MLP neurons of a small language model. Each row is named by its layer, matrix (gate and up: input weights) and neuron, and shows model dimensions 96-223. Each number is 128 + 24 x the weight over its row's rms, rounded and kept within 0 to 255. Numbers have three digits each. A neuron's up and down rows have the sign that makes its largest values positive.
After each neuron's rows, "fires on" lists the tokens most often at its 100 highest values on Wikipedia text that the model never trained on.

L9.gate533:114141157134113125104154177121093115149148138124120131170157134107136176152137171135103107126131184125113133139088113130099157147104094061140127159150125153085115122155116104131144138143131114115110121153131125179154116125132100123113183134153089137108136089102155102158153136141140098113129125123177117155111123095159086072124128139142125100154166150149130115155145093171123156128117
L9.up533:138118108165164149117146138126144174135128115164114095148125091082119139158106136131132101138145137104096122109132130146106120112097158141137094104093113114139121129117091103111173156122156113153115153154134121094127115169162158124122124076120075118118120126096131132127122142157154081117141127114123099132110134106107172126156112144138130148161137094135200101088169082148125154151117
fires on: "ir", "em", " f", " of", "ew", " n"

L8.gate287:145141140132124145178098117120105137185137155176157160149110112135086100127118126110135114137077165110118122114128138182131154109182165128117125148091153089125129118082156138106128119149141155103136097124134105161148116086094150141115126127132153109113108109107134124120120130086131163111184154152101172146125160087078086155119137157105130098143079119078127113158134093096131159112144
L8.up287:150087182117112117111122139144131128162155120155117121114130120133127160121133151159102125144121138139140129108115170141120107132149120153160141116139099128117130111134101099164126148117104143096108106142099119165091101125097089095129106126121111115170141144133115130135115156079162131118143176192146150101108095131089114093167139125126121125125187141109167084113104129108093100156122
fires on: " An", " P", "g", "ud", "er", "p"

L10.gate637:142112148130162176137151132135148147122124117130147166160141136079185132101130144139107116139114128145100152116143112146110078123086127189148169119129112149170132111114136099150114150127097124151106114111122093087142115088143168081164151089127141099124121147161142098120108145114094062115091152135110105139106124138112118128116130177111152146128126149110136156089113103144143142120139
L10.up637:163137172100130106113123148148165150103128111118143105144117082158087126138140123133116092127117146105104159110158130104081093151090131126163094133110133137124125154141154143147155113166138153169098094107148153086155113106134160133131129136097085140130127133118155098116111132124167101145130130132119173163145145139110118125093151139115154128112169166133143119113133148054129109101119
fires on: " an", "ra", " one", "n", "th", "1"

L9.gate304:108147124138126086111169110151095112145125145101117123080168132121107099096125121165105086142163134124128126096119129114127159118149173149114129100090102118146133168161109130123154114140149063181159106167152119149162138154124093150114125117106116143130114164106128120116153140120153145123118112082135119095129068163148144110143095115113162122109125132110108147132095142108106122137163
L9.up304:164114187149140117119093095070114138153139161151109126145143126118122114107081128140126130097132152144151177121142131138171155136123089135134120148069129134106174112136120120105143164138158150132132099164125081071143129132117149133126117125105143153146141160108147127103146117085130163112115130174112184116133084109139091103158122127134159115145138127142150129115095165125135165137127
fires on: " with", "qu", "ent", "end", " are", " had"

L11.gate490:148145089148109093114168131179129151154104146164073155109096108150106125135115109100149179127106120132140120122089151124141112134117105126091131152087147097111104140140160136126123123149142100130134094145142131099075160136141147140152160129108113143141160111149149151124110159125155129155093107094131130104121129096132167119146133121094147115143133098110086130144136136093172122096194
L11.up490:167140160138132107115124093142095151124130095117118113147115147150113150125096141150129125091149131151087126172100099113094096133161042137140157161157139161118122114151144096124129102083127147153190119136153150116105125123157111106138113164115072132133117146126134141140101150128155138119158102122087143147136116131133099174153161103096118147120144124191142087135127120156154098159123
fires on: "ar", "in", "v", "o", " ev", "iv"

L10.gate510:179122124095108134137099141100118138144092119146117150164168139121137137141131164152160112060122099078081059143127159155130100139105132156138153134163109110142142122115084113168126086119106103155120151089150131094118124126154133131102153134112120138121136131142128151180130104165141142156107085165112117127080106138155112095114095136101146145101105112109158103122108096157144125081123
L10.up510:154119109151133097118117163144161144167118100144172125141136111137150121122174183155106123095137092128104115094158131106165172112122138126092122127104123137120101138083098131114165115135133097113113116093143095149087168120127147116159134175128168102109102122099142092169117115079162130133079173116145148148152112133124115101073127141159112124175090118097086138184133143108147097138137
fires on: "em", "iss", "en", " res", "ev", "es"

L6.gate102:187120137089098128130115142115099134114128095111129177124109118160162145114115180155118116073121125137151142138129153159138088163108152143152142094134093102157148159125148142147096129086159152121128127149168142081120129124102109152151137136107149122121079141127140112115151131136132121164141160115170119141133117141118132153136120088127141100116134140133051076155090158123072134152120
L6.up102:101076116166119121144136107123129147109139125067164126122113126141138155088168084166142149120139132112118172154145132145101103152093155108119162151080107116131142147153110146158122174132136071141100091101118144150150157119101127119108093153156154150111129104118146126119148153160101111119138157120109122118121101081114115117132130144131141114144144179144169161124146137124140152125133
fires on: "-", "il", "at", " of", "l"

L8.gate445:155148128129131127109140085124130076133094065119089127133120169126132113108130169127118107123120133107109072139125137115124122122112125156100145127098135086154121105118146116140099168136139185120178123094158167085084145122088167132165124145103158099125109065143150171130109123142132160131139132125157141149099107146149125141128149086121132168111151112166110158119147114088139108127145
L8.up445:126120147199153190151110108132092112135112112153148153138115130087127084131134133146132109143133141141142129119153122117153097112089158152153111146146109131146100141108120120122128077121080107135082138136103142124130116125142110147120090112155174125133120174129147149115102141119098122137113175188109122167111117104137151105115171120120103147163133164158107149156111096111143115116083
fires on: "s", "le", "es", "ers", "che", "les"

L2.gate269:130115135121094146133115098114130150117125148135121093146135161137141124170133111111139122137135080098130122125096128134169168148109134134133112109099128105108161121174126092124147122143133129116143168139114151171152071182115112140120131069092153151135097132176136142147129151130157127162154091129133094121145124106142145122108113180140110136175165147179091134149071141131109094151125
L2.up269:115128114112168129103143152091106105098119131156163109096135123116141084107146142133096147123124124139107154103148092063126157114162166133117155141171130120105144147156093102162150096108096156128116095146144121125110114144143140127146125156137099099107127145149117083152111154140098113157099135115134130105122101137126151113160126119135070127138110134115160161101106118127125096160117
fires on: " Sh", "un", " num", "ist", "w"

L9.gate502:123148092097100100110126108141128123120133124112147138182158120112134089106113136107126124110125114116178171137134166121142126137160144142126111127146131118155095161175106125127140110124081143143125150097117141142110097091140161120130102137068125113116113153174088130170143124143129185148152114148116137183131079120137111136141105124074157157120067126112100139115118179065187106116135
L9.up502:122133141135177110130110146100148142116133096128162109107112107126125111091091123141161115066107144155124105129122165135108110073121148159126131129129137151130124099135114185083110106104120080142092171149113134127146152104117092095125110099119149134126154135142125110136090142105119147115158113123120118134149116145143148112162185142108149125114157150111135153131168136186141159126163
fires on: "ction", "s", "ment", "es", "ation", "ies"

L8.gate610:160120132101134179169094122093113095126150105158152117124138146129126115162173101131108149066134145136118108174155114097123148129123151131115148112121135108133107183164147139156125107138109142115156179126154156104110147105150067141172153103140148099093085138095125102130106153109148151154113126131135123153120131093147133113090114120087106132086128134126116118138140128075157114177124
L8.up610:100113106137132078156150150131136115145166113094139173120134145138116091177135144127134138143138113135155116145137164156128095118105095126119130182123119145145111145081110140110143143120146152145130135109086132111200116145134103163085124167147121103104152128144135158128088127129126119124161146148184141127023097105142150125136095118147108160121121104146150118134138139107165108139120
fires on: " by", "ing", " as", "ures", " in"

L9.gate66:129171158154126140151110183118130088171140137162128129140126153131121129117137095106110116111136155135147127154137129089126150123138080131117144106179114130169137082142159113100160153127124155137134181166105158194116063121129113105131106111145081122124117078141133119109122106108152133143125130137138161142143099178130110138101137152116150092125134160144178155091144143101116105125126
L9.up66:078124157132119134168109169177060133116152138119120121174122115117088181156115138114157108112161092146121133134133115094121121132137125131104149152138126073111111155149120124101161157102125112156117140173097143149099140135148149093168096118150110132141115120173101133134119111118129153146121112093120120110141119136123159114096141139177164099131112125160131108120153094139176117168110
fires on: "al", "ol", "ag", "ic", "olog"

L11.gate502:154108113101117140107180149134155102149153155156132132120144128123123155153109157131146134101134140159102130128163164130192141135133178121110146091110133086106177176172163148173140162113154165132148117127145138095090112133132119105118163110100135185109164177104162141147106109129073155134128084102117138126128127133155128119098148118136110107128124129163158096109141091163130121116106
L11.up502:146141132126118175152156115128173123112125123123112131107113108158165101095126116133131099125135162129127118142151124098142120127131151129119107130122117121148158144152151128149178125160152112123103116139134124134108147099143146136115171126131119135173163086145116131136148143142134152136129154135083178073137111140147120130111142174092121128172126130113124086165114132114154099129097
fires on: ",", " |", " at", " of", ":", "ak"

L11.gate531:110147141144125122125113132155110139140125111170115129103156145146128127105093123088136163133154137144127124144140131096154167081131141114138174125124092113123084098111086125161100149169107155120131101125085158137133114085141142086131092174123153099148143149140146097105120122100126160059153119087120144075120114140111162084108109111120123129123159144113107122141145132110140110114086
L11.up531:068116111089117101125061115141081115109120131142148157129155087123109129090151153123164175138111142148144114154121112133115144137121103079155143166087157102092143121133138109140114092136109117139117119105125108114114072121129102178138104110134103118134126149134101174140103134133171162163159114120143127124106165145101121113114106129137137122125101135120100150109144137177120133133111
fires on: " c", " app", "et", " ent", "pp", " work"

L10.gate647:136120095118130189108147080095110134143125111143123110088166134154084130090138153094122112153131133107140129160121123096188121090165135102103141143108109099108118144125102133141132132128146125095128120113142123093118132127126119102106118147131181103155126158123088072126117094162127172182120178101115125165110097104127133103124102145120139114138131134120090156167116090112126090104111
L10.up647:138129139126163140112086135130081150140141097133120104126127125118114108169106157123174092103115134125064111110129169147146138124130172144095159142140121152102103157160128110105125170139124125140114163101173108115092118082130149103187108120101167119127153132152128106134160140097147157113098110142159154127090132132128163171111125128116157123152125165086145151127119126111112136087143
fires on: "es", "s", "ts", " is"

L6.gate388:116104194153135120125061135104134137151154113154101133140136099168082118096145085089129113123132093119102132131157061150143109109128146159086120132112146113127136120169141080143173112127151112126148134088105099127138147180114168110094127114122116143126143155116153131154088123107127141115114174129127127130058127123127139118151119100124164143094096090130174105113136099150136159099137
L6.up388:123092145127124078103112143124091120131111107156123106161141107127103150138131132147155117136115055108089148145129075120133138132135153101168146133136121109191153129094137143155140110109136106147148147122135149134175145169138108118109130103106081144128129137135174113127123105100070169108158165108105141089132127144128150163131156101115148102157130131143121111122168103167140123104170
fires on: ";", " and", " |", "id", "et", ":"

L11.gate509:128142180122114115109115108133138102110083095129146153141140143134159169100124115142133111106093142094078114098145153102101122148185115149170096140105170153111113097128122158146138141111127154151101156093115090184094119130121130098163120147126133139107098116143108118140139142124134147129154108112159137120107160152139113098140129091144155164094115129112125118135124182116122089122139
L11.up509:156138107140144138130134106135123080151121121122142169095145176155150098147090124140095133131140118156149081137105159131144140106097119139094132118119102122154142119087154118192104124148105117106127170146130143145129100153114111099112079097106148120151118134112101104110170072144076111145131113134124138144103144111149150136104151144186123123141158163148138120141136126138151142106111
fires on: " J", "che", "al", " Le", "em", "le"

L2.gate91:118104133133133125182141120147100121121111094117106154126142161150149122129093151145137153102109115121144136094168122114164150127119152220113075144158148096165160132122116101115143143123168147098126119099152132132150083114103104145100130163115152124122153110132146106112129164146138126133100118130136140126088175099185116107158125139085152122092117158131135168136154146098156142114126
L2.up91:109108125130099149143118155131119092136125119082101156117124100128135094113137177149110091110107166117171124096110112147107153086128160175143093118148140133163142091108148126146118143108139171176129121104148122120150174120112109125143136108130130095110100128149126134123099140160097130118106131104164136148123138113166140102096133118116135102107140106147096144143106158170141114089113
fires on: "che", "he", "le"

L10.gate187:141132148140091124137162169122129096147148130148110139147124143108107160107106118116133135156107064117075135100118106138134161146162098128136119108093133091138110106130106141150102160140154142137126114110169131142123122135123124115138119131105128101086139109173113116082156118100123092096119151099133123135134130132128113129155147119159128145135142058111134093174090108120131143140148
L10.up187:128137116143130139130095106118112120134102140106110175136121117152171120099128114155089162144156149138134178090101134137099104129154129160173107119182120150095098122077110187120124130093122091136078142134120100132149131137125085116129102133151140180120114128106161087145122098156100134153172094114103141126097083130132139147129108146129150149137184107132110147135156147150130145094135
fires on: " a", "y", "ent", " an", " his", " the"

L4.gate653:124112107097156146139123134174126105147099149107120133181156115105093086122120131127142140168089092129157145141129153147131146096139175092100114102153110161135150144151145115172136093111117097110156134145137138114129135141161121135105098086117126160133122139097143095123128096128114117086131153145114183133135131144090130127155071115125149110139079124119109088140125109122161156098129
L4.up653:132081082131096129147158157116116141127125157124129061084130112126108082136118112169133151135179113158145085123122118156080143120086109096131115102081126153109086167106143124115132124075108150109155118085106145149106134148145116097134131111145113107131140114158164138184166125149114135155144105130098161113123128138114101125141119117118121142157115124122145130152136095159109122110130
fires on: " when", "ow", " where", "ound"

L9.gate629:088185132110157141115164140130144134122158108132116106093127142153148135137117115141149086096118147114095171147109135139142119127122129097118140139141158146078127143121129135141188168127192128123109080128141158046140103161130113128119108131170136120150137118157091101122122154130124133126101101107137103166102117111129120155130114099113156093126117148099091108089147117118097116143129
L9.up629:141117146140135154123130103144118137143142128159122138104126177105171114125061104114072140094116114091140138108123116150117142128142114117130128157144140097107116115118117126091137107160108101114088127137150163107129169144123129129120155126088118163115102078145113138167083096133118136105124080152137152113108117138117105149092101086109129128129092112158151142107107072138127172128104
fires on: " ", "–", "9", "19", "20", "5"

L6.gate132:108148132118125117166119104144137148131108146112136133100159138131102114168094123135114058151179128170098106115105186137134139102099132106154142108100124143131159169154134134090089128124141135139119121146123140166149121137151158107156093081161101112111145141112113149107143135135117134111097140113149132132127170119098142116053130125144167108146115087137114144146116099141137099153182
L6.up132:084112122142123124131166080072133119136099156110134167115132103076127159106130150127121187139143157114150108124139092099140160137149136168115127155104094157124119120141148094109108132156127080159149154143069125122130083125129116137139133136156133105101083171108100119146147153158083103152167113130125124126136146102101152108115122152122141180148122079103117150153080159139120148146086
fires on: "if", "ed", "al", "ov", " num", "ri"

L9.gate38:185106132162103101148127139102129109155100154127124082096132137098055152115116200111119133110139154137116127112123140146141126126119155106131111108148106177137124133133113117133152128092145095145111157150115126190131097132094132096083122172151139152132124200139081123162122149155129126094165114108148135136116091146097154117148151076082171147103102123121135122166116149136122134118141
L9.up38:136139176109116146151093151124110157145098138150120117136174117101124200125111120116088158131091090091116104189084102117150124157154139150136111113130113162119091084120116145109121120129176139159110148131105151132176170109139093160111115150120134135108109146156161150140159144097143143153097134124114142142175119129155171080157100125130119146063128118113149144169130116127126132139142
fires on: "al", "id", "ual", "per", "an"

L10.gate290:155193147182096129138117124184121152100080161171131133135178132140111110081115158152177107117099114151116082094106168095110149105140152179108158129177113127160130097119114153121138102128093128154153130092135144116147103137127101106077109131118178158132107127123089100151128146174144119101137116098098117150134091093156126149165121101110117126128139138121121182116090149107145149136128
L10.up290:096102106127137153140125089122142130137147119153160128138136100173151099140102128128160130143114120167136098152123159138117121153124139135100180137086125112132137087144127164056142158096147123126111128106145095119106140147121086125164075105111111094143123127153080118147155110105134136111139107074127141135098097131130131171139148102124121162142113136112107158127148114170090106084092
fires on: "s", "ents", " and", "ers", "es", "e"

L9.gate17:101126113113129116119106119117124129108121122160105147067081190116114170168170159117144098063126139094118145101130137139161112130096172105117136177164107108127097134120146113145157083164164124117130095134116138071170123095085115161100129107148145108132111114144080059125113153084086117108153079163134085122136105157126146107128163147126106131128108147144156133112142088124141141148153
L9.up17:125130137135133100109121075123100086092133152123093132120139109117111147102134152142122136146115165074138120127107116122110116157111099112158154120154145113125149156168178150136148088129102077195152140124111166105172148110147149118126156137144152094113125117147142123121102118088150156143161125102149120139145114141100065135123159104161102122121149145129119134146122117157133168187076
fires on: "20", " ", "19", "–", "\n"

L6.gate564:125105149140174177080108079118127123123116106148149146141080142099080147167100138104138140133130117134117116094157157137121154164148103140171132131137142107102177088112182153136151117121150146127156083143131108168141135116120139173116082142132133117107092132159131124138152089139121142144140154115144161138100120065134111137149133179135129116122183146121127153146130113109161117136163
L6.up564:151125110158138153118139089127136116103177127096119117090152144161094150164101158127133141171099117118121148138063176120130154148119117135056125126117133143167116086146109117128123133076113124145142115104109131108098091144140125124115121133111103125113110096121109136139132134084166133127110129125123125124118090135119116112160141131121099118113122148120071102111136083102110168089093
fires on: "er", "in", "b", "c", "g", "ge"

L4.gate606:132162113153107170144089118115139110147090140167143118136093142125101141122127100092148104148138128157142111149107124132125111132112147092128139088138131135145136155111076137104160111132153115078144152145107150159133124118140113139089183112155122133143136093141111130123142131054148117139134140129114183200129104135081142142145136113095127146131133135125149107060123103117144118118158
L4.up606:115166156133105147130096105109099160150088159134155128152114129140163142174109140091125109125098107133177132150177127151064136108136148136167082185129125123132090127131086143116099123095078180164140149105153114099133120173112114121109098114131108115106090079157145125092091152109124123127141143074137150144112147120140113116111151133138164108098119092139121129118138132138144115098087
fires on: "al", "y", " of", "ile", "ol"

L4.gate11:134129150155125150133137130190115139103088107110112123143089128099132114121121153106132114115110147081115132099150181152104153153105152126095116156105126130129125089109094130115131140104105127092116139127126148091169149123149107148123173190142115089142152137103148082081116130132109153131126110096120150159124105170142129175168138174168104128135151132150160185101165118134121097110130
L4.up11:096125109150062107133123150141119103130113101135149157135141118094100117177085117142127116155109131084177139139135158102116136152117120175110143157131119137152128113129067126150119184106146121175135119124103169132091135096118145191117132116135122083130146143129159106151129102116079137122121155148198092118168131105107129118139145126124136118103167129165162131096101126109149110095140
fires on: "m", "th", "le", "at", "ters"

L2.gate449:128134124124116149109141102120128153121121153129137171152114194157087120096116112161163148136132131160178156100161112105142113105132108109123170162141101125132163110114118151116123154111151125126094102145157115138135113142095138099120149157142082083134116145084128157100104175143100114115145174178139103111124123164126119175138113142094160079109161084125139108119136132100168148112122
L2.up449:154135127129116113133121134146082127115166134139144136129134132112138121064124084120138122135143176133139156129144139103131129133148145109166140129082130142133111123092140145138148122102168167144074115141110124128148117109117125077108124141133081125118167104135128129140120087126127123146161155149152107164124123117151140099119107120099084157114112111109131143105146144151196103145084
fires on: "g", " ag", " Aust", "urn", "arg", "ust"

L8.gate412:177134131131132110140110125105091145165110073119138154099127104116126130147124114110151095146142146119124089093184138126137131131124154156155158188114117143129128125150159140089104135083146118159125148097141141071089118141120112105120158129087115111149131127140142109150154157148159150131117123095144146128122117179127122145141165154102137136125067123113137147115112130086133098141133
L8.up412:135120132168111097122137078152108123125114147134141110128166121140101099156142140151109091074117126089126119155118108086171093109099186144115107124172110109139125138109106151137143127129128087121107105154139128129096157149138123141187083134086140085128174150136129121134145109134118180093150118124135115154140156138171129121101112158106176084158107186119132136156120151087121127132134
fires on: "s", "es", "ers", "ons", "les"

L6.gate578:086089169143108114126150117138123140133141088100154114112125137149138136110150121124145150144151131147120137135135110121097127128126125185109100129081091142157148108115173116118136105128137179121134145138120140149109138090145149129159151143146132138097170086157097128144117184146111116130116099145095170092120125118128127101148088130099182178135135122147156164122109130121163126136116
L6.up578:106102118123163143144116176099099112135145102125136199188111125180128128122149133116103117071097154136154075097096100143146122127121104124148097147137119140182112107148182142097117133104141126131136172134137134122144112125178158082126126136168146132110105130126138113125116120100148118104119119159113099149115104104111103148152131129137126111106147077103167095125101120121130123114119
fires on: "urn", "le", "os", "op", "pe"

L9.gate296:151124081110152164089137121097150166115150156144150138133122108125142122147114109097107109109168133160133129161128130122113140109139159142089121063149148116148139171103122118161096159139115114153116109144131158126120106117140145121140112132152136131169155170088124155149131128119111188139153125106135116157141087091119150124147181126157121110156135116125187150110145145161127125137081
L9.up296:126137159125148166155144133129147146127149153101128148144150098153118119167119145195106114116116090110111091134168169108155095138127107144136144129132111138119108169117138149073116097130129107135150123129198154133120129157134144151163134166133088139105151123158115127100144148162162155124128175165105093109119126118104131116120178194129137152090142126172139092130169123106118078123141
fires on: " |", "(", ",", ":"

L6.gate330:145136108142115097160120136113135139149147124108132078084153134091096111118133143147131137133077139135110144106146145089139136131122115120160161122136156134161148146124121115119159110104128131092141179141166123104125130174131154160122121149121133119137122108132118137170150158160129093131161146105125130155116118130186118112145072125106124126133085140101117136107054117145072124121149
L6.up330:116134154139096124136143130125155110139193134195172155123146119098147159134147149163152162133144137143077112106134145113127163095109104101086112149156144136109124092114131142148121140102058096143128153138131107141171164147138159139109162109186118085133118106114117127175076148198151138130150124151128127113099133107152146117089151119110100135103119156091137122157142111128177161124148
fires on: "er", "her", "ard", " was", " is", " later"

L8.gate685:194158106155139143136109183129122130097123134140132110153128124141133110109113127138132092144127078130135141146135135173156081099135110116104139187130080109129114149104158112100136106135172111110123100165088147168108125151137157152121126132130112183119117121113144118160100116119121126123149156102144130135165070084107151139159139146156103120132110125118115070103093069152082132152106
L8.up685:146076106148148119089163153123097103091150130124115138156096113147114133111106159094204116167143106093122117150166129121109118107131105152119144130115154126146148128122149157150172125112131158121182113146135146140148167153126096145110126141134117115109096125146148140106135129127074156152138120100097159118146115103122133169139184135148123098146122159119114089113128163126089151137144
fires on: ";", ":", ");"

L9.gate567:148154150117083145138109128145121123124108154139153114089146104129118105161114116115129096129151162148155115119105111112115147132157159141128086101166106165116119130102095152127136124135128115126088146112125128128143091156102112109084108143171170112110143131152153099139162107109143116088184124082166127155093148162185087112121144123108118154113065126134083119162115178133117103125141
L9.up567:138138155163123133140086124133121100113125133125153134117154099102138153132132142168144136106160137144115144103107130095149145172156174111156096102157138118146179134129118158147142171138121090151122145144130104130149116130108097129158097143125133146125124140147150144173146127143077129136144073054127148132168140126162117119077128143115134130135100095087098136185103103109114133130124
fires on: "ial", "ual", "al", "ain", "ent"

L6.gate317:107069126095132147130149132142104109098130122121193135173164110125136094098142156113136135114103120124140103153132131082164096121120102174099104131094108053143088116151154102121149123137106131121156150150165155142141110116188115160132128170112106136114122133127094123146119127117120173112119116178160115122132171162104122148110105144084121118101151144112127094123178148144098134118106
L6.up317:141116118123121103092118112132123131134148100096087163127102117135090142136106105133159139135099096145159142123135130134113115129130106136138130167085097153147119164154131123095112184128100137131106093113111185127133149129156131119091099128080093159137195170102150114130124119141127149137144120125126115175113117116140103141084115157153174148129122133129155106132115121127098123104133
fires on: "|", " as", "-", "ing", ":"

L2.gate160:139160108090145123151081122122151089164116171100144098107127148123073128133126117130138079091095117108122115138116104130161141148135145076145164123149169106121130154141152116133144106131093146099093098126140117115143118131154126085113122131143108093095173113129125164105127137128151104062113129127153125192114135178093156111149107148165190121150133151115160148123101178080154117141086
L2.up160:132115107157102130126125118104084121172116114102114108149137153131120197107110144108154108134145157118112131149167133083120128118108156088141112146146144111116117155154147147165124156114085178143125112116149158120134077137133167120096150150147094151111174098125163119092122113163096120137137140169094114103156126130115139136176115093145119103126139090150149140146130128103117108158137
fires on: " ab", " ag", " under", " trans", " per", " dec"

L4.gate545:117109100173095113097148128107168108146146169137131117120116132130164107122092171126168153120097103110123100106200109116155090130106128150121132162136141119149150156069127157122128111123180157134149145131109153152120120146130110100069141133131123104119107177157113123112147151120140134091091137121130079114117123123131148171145155111106136100161128148160155134137091134087138099148136
L4.up545:175158147154132141141113102125125119123131143133155157148116136082156129107127127118138135091143150145143126112145155105090114151121125114181127129143128161157150165145148127163156165109137132124138150110132129149162172130138094091151110168085133156123112137154127138138158136162097111124197162140175088130150136128108156127128100138125102137114135131124107107143093089139100126127143
fires on: " Fran", " German", " Ge", " Aust", " Br", "ust"

L9.gate628:181108165112135107112107130132128135174147126122128147115142109138152170117137086098072091117144163108126116099143092116146138146135122137107129118121126136127135104117132138153178119167159133118086129133158154069175149137138135157119144126171123113104099079137148098121157153113104125138109181158147123136130129087112108120093137173112175133112135136144145155108140137104156150158144
L9.up628:131169083161119134101128174101152137140124108150072116108138119137124136141114128140145117101088116126180145139127131139143138131125133122094122140104124086132125119107091123108151108142154126131110139131133151142202116125158102116127190091157141119136102118137169107106109135156132112114141167107109105150086168147118145119140119147112132121131133150119145121130125129099097143135136
fires on: "20", "el", "em", " of", "in", " con"

L11.gate667:140098106147119136107182130142149142119140086137121118060161125177141112097146096141150123063125125138078143111111136113154105184115171126157137109156163103153116138139130169128153133120139145174139133137133107130124142141166105105098132129125144125116148096116089069102144153116121137134127086169136137094098119108142138169140158126128132110102120134153148120110187091146161127187124
L11.up667:156093124107152085114146127152134111111153137147182124153169153126123123047103108094129104126104128137123177161094100151139088188159165139109135141130146124197136162126143145130112137144101113140126143158115117129143137154181145071151104100152117149140135153110102128112135139111094130123120150124102082109148141128121110153129126121117157145105162138120108100154124098111114148173101
fires on: " |", "ok", " and", "r", "ot", "ed"

L11.gate484:136146126142131143099163085114115124170146147207106084109120082134117107134122099174113114082129086131150111108127120134141126159130109162130152128127120155115135113161084153151161149140147093074142160127124108132146096119123071064134106149140114114162174106107093104163150151130141137111150101168125143119141155155089128137129159111101127118059150115111155149128163123121100117136118
L11.up484:153109118122152139093133115126164128125130153135125135129144134100146140105117110112108118142121150104117095120129153125122098163107119144141073122123135157102132121125126133156131148156131127133136151137154119147126121118130096103134120191133149174131137140087071148102127107103114118092123122155155155166120150123133096140142143098094112131096146080118096159073108145100116115126128
fires on: " and", " r", " R", " |", "ot", " of"

L10.gate174:179140101113108106112110143125135119134172108123165144134141146102119108122160105137144091091144149145102111105125096157164130150126144082117146168124133123091157126152114127144101156116106143125145115125150102115121109117182180103177146156112143123121090142123103174154104106129134166119121082114153132133112102154091127092094153135071105165132132127090131132168100126139144132102172
L10.up174:134094089131146127126167098125148092156082093130153123117090121125107095150140115125169132099107142126084107104107112096141124111151134146121190127098114140138101196161120110098123125126130136138072122118153141108105152128110131145164150115151156089089164114115088170171130086136159106160128147130155151146077095117122127167127124107125058125150066124134157119170145133108162142138104
fires on: " d", "s", " s", "es", " res", " cons"

L4.gate649:127152135082105115149099130109134119158092125109160138156160150128152113144139102113129104145158126117117154093107157131120103130130122095105128153136141134108133127154123124127140137146139059111118197128115140123142125139137146126118145145107101145089132103120167125164179115132099144128115113168113127115133144090107095140085123135120146076169118155109124137119064099119082116149143
L4.up649:141108108098108134132149206144131120141125106149172142128137139120151171097101128126161118122133127103148141119100133157147119136093098133119091146079116139137117127167128147158116140147118089145152141135155089151144101139141107133120086168100135152109157109124137162121090173077116100134126118154121099122182124135122147140115160117117137156109075174136105127090097133093146102147141
fires on: "el", "her", "m", "ur", "es"

L4.gate522:152130155132164125068131134119155121114139112168105161137112160110101142102112114160160113103097130108124080095121128094122121139143065124144174121142087147155120097135129082121147113119118093115097152077126145131141150165190107123134150118109108145148135172127153151107142150107160086169128146129136137127144099107108107082089157151124142133138122176128126093133116115073138124096174
L4.up522:159162126173151143143139137119116117169126139141078130113134155136114135148127133119095109154117117119144132128118113134120117099160102138113098089111102088141142077143092133142161086125171140117124105109108132125110158095124159136138136188145154118137128173071134103145176144078143164128139119151119103145151137096122183134115103127117098103151091125154165156100138131151156136154139
fires on: "in", "es", "o", "ts", "a", "ion"

L4.gate1:110109129149108145102130136176133128151142147114142144103103131136120123127111148124101116114136121163165126140070158112144145124118121134169137141118137118145157100118141136128103126143084131182170117135148124127148133099130122109154159071104086136140083085158111105149145160104177156122144119134146115130132101125124159088155154118133125156122102082148131168138076118066159151136110
L4.up1:085156098119160107149141130076123129119116122116156161141124118107099145136106079144135131153114155106118157176141111136122111159099133178159148116131143133080127087143149116120134110122099141131113124128118117134091086135157121116113128105108164124123107159129121091118118100113161134169162125137161070110107128125119160136156132143079156149152130090174149159116093151118112160115150
fires on: " num", "ed", "s", "ar", "ing"